Part of a small language model's weights: vocabulary 18235.
MLP neurons of a small language model. Each row is named by its layer, matrix (down: output weights) and neuron, and shows model dimensions 320-383. Each number is 128 + 24 x the weight over its row's rms, rounded and kept within 0 to 255.
After each neuron's rows, "fires before" lists the tokens most often just after its 100 highest values on Wikipedia text that the model never trained on.

L7.down119 [164 102 155 110 117 147 141 132  89 121 157 111 138 141 143 170 149 130 119 107 127 131 137  96 126 122 156 104 153 128 150 107 101 134  83 142 183 143  93 143 152 127 126 111 118 118 135 113  89 116 168 114 160 118 153 167 181 134  89 130  80 165 158 118]
fires before: ","

L5.down1017 [136 206 107 115  98  96 113  86 118  82 138 116 107 140 125 145 118 140 155 107 127  94  93 118 140  85 156 126 144 111 133 110 153 134 123 110  93 142 156 140 168 138 152 130 141 156 106 116 110 195 148 135 111  92 122 122 145 109 100 131 140 136 124 133]
fires before: "|", ".", "\n", ","

L6.down104 [114 103 100 107 107  80 153 107 129 112 127 106 147 154 116 128 128 135 167 186 156  96 162  76 153 109 135 162 151 126 161 102 153 147 150 135  85 114 135 167 102 144 159 144 110 175 149 123 167 152 157 132 191 131 145 136 145  99 102 136 136 148 125 149]
fires before: "20", "19", " ", ")\n", ",", " –"

L7.down748 [120 104 145 135 131 143 122 114 198 126  93 106 106 163 157 136 174 152 135  85 114 101 130 139 135 160 150 112 208  76 152 107 154 187 118 118 149  80 138 159 129 129 138 114 147 137 108 114 127 165 139 127 123 155 131  88 121 114  70 114 120 125 104 100]
fires before: ",", " |"

L6.down1396 [131  63 147 156 124 136 114 124 155 150 124 109 126 154 136 166  97 141 166  99 137  84 122 136 130 130 147 121 120 106 174  86 119 151 145 132 163 141 176 134  96 118 125 128 116 102 118 127 141 122 166 161 146 117  92 125  79  89 141 119 158  68 172 153]
fires before: "20", "19", " |"

L4.down245 [122 131  79 133 214 130 143 139 149 126 124 132 107 122 117 171 100 123 144 128 123 135 130 126 148 146 163 133 140 126 121 134 108 165 142 137 107  97 120 118 157  75 127 140 129 146 173 145 111 133 140 115 106 145 132 156 141 170 128 117 124 143 162 161]
fires before: " "

L6.down154 [149 141 120 129 100 124 179 122 147 135 138 140 174 125 139 132 145 137 154 135 162 144 155  82 156 140 112 142 173 148 139 131 133  84 134 143 156 126 133 145 142 158 133 111  85 127 106 120 120 104 133 113 135 117 153  96 146  98 125  99  98 114 114 115]
fires before: ",", " of", " in"

L6.down1234 [129 152 134 108 129  73 107  97 143 117 160 136  99 125 146 149 104 133 130 146 171 119 130 133 180 116 106 172 121 103 115 105 153 151 121 143 138 139 116 136 149 128 109  96 125 147 123 104 141 156 133 139 118 126 153 135 143 133 121 185 122 150 131 155]
fires before: ",", ".,"

L7.down136 [162 155 114 125 102 148  90 131 131  98 122 165  98 141 168 136 108 162 130 126 119 105 128 138 171 138 110 149 147 119 122  97 100 157  86 152 126  78 163 130 122 139 129 113 162 140  86  96 128 122  97 115 120 152  79 139 129 177 118  94 124 144 122 134]
fires before: " |", " |\n", "1"

L6.down1025 [141 147  75 120 135 109 120 111 113 132 143 128 155 130 157 101 155 140 124 160 127 126 149 141 102 174 123 118 124 136 135 152 127  91 102 105 128  76 172 148  94 131 132 110 125 125 172 134 118 113 172 119 112 133  99 146 137  91 123 132 129  79  76 139]
fires before: " ", " of", " ARG", "nal", ":"

L4.down848 [130 121 109 184  96 118 103 147 175 111 124 147 140 112 126 153 114 100 127 159 137 141 133 117 100 128 154 178 129 101 152 153 137 141  95 142 161 127 149 152 123 135 118 105 160 136 122 135 168  99 113 131 121 130 199 163 120  69 134 168 110 145 108 174]
fires before: " ", ",", ".", ")", ".\n\n"

L7.down904 [152  90 135  97 121 125 136 160  89 173 163 109 146 162 103 135 125 120 161 133 130 119 134 148 124 124 106 104 141 153 107 134 146 169 112 135 105 103 144 107 133 100 160 107 111 149 156  94 132 183 137 121 147 130 133 157 174 149 101 134 173 128 104 128]
fires before: "19", "18", "20", " ", "16"

L7.down610 [122  85  88 101 105 107 105 117 142 132 164 111 128 121 127 138 182 147 116 148 134 139 132 109 133 147 106  76 137 134 155 118 145 164 131 129 115 108 107 182 134 128 127 150 143 162  77 109 123 125 123 143 149 130 114 157 153 166  94  69  76 132 140  70]
fires before: ","

L6.down547 [140 120 163 120 111 137 153  76 154 133 123 122 115 117 145 149 152 176 106 125 133 149 113 155 138 129 144 118 136 104  88 101 128 174 105 148 123 141 151 134 123 131 141  96 187 143 160 132 149  98 147 108 112 137 123 110 115 111 109 209 123 110 100  77]
fires before: " ", " |", " of"

L4.down1216 [ 64 148 101 115 136 127 161 104 130  83 146 129 125 117 117 143 190 131 104 114  98  99 113 170 117 184 105 111 189 129 111 108 144 185 116 128 143 121 179 183 112 128  87 148 123  71 126 126 139 137 156  94  99 161 158  98 153 132 166 119 155 147 124 136]
fires before: " |\n", " |", "|", ":"

L7.down486 [174 114 122 120 155 135 128 151 146 127 102 110 106 128 110 141 120 130  98 139 129  88 112  67 138 152 141 149 148  85 121 123 108 158 106 124  78  97 139 127 152 123  94 137 111 119 158 133 125 155 143 132 148  94 118 112 124 149 109 144 164 110 156 137]
fires before: " ", " the", " a"

L5.down452 [165 116 109 149 109 140 140 131 117 135 146 122 141 125 108 163 124 125  91 118 125 127 173 125 131 136 129 164 104 112 118 120 137 151  74 164  97  71 150 150 146 131 123 120 153 149 180 142 134 152 163 134 106 135 142 157 131  86 123 120 146 104 113 109]
fires before: " ", " the", "-"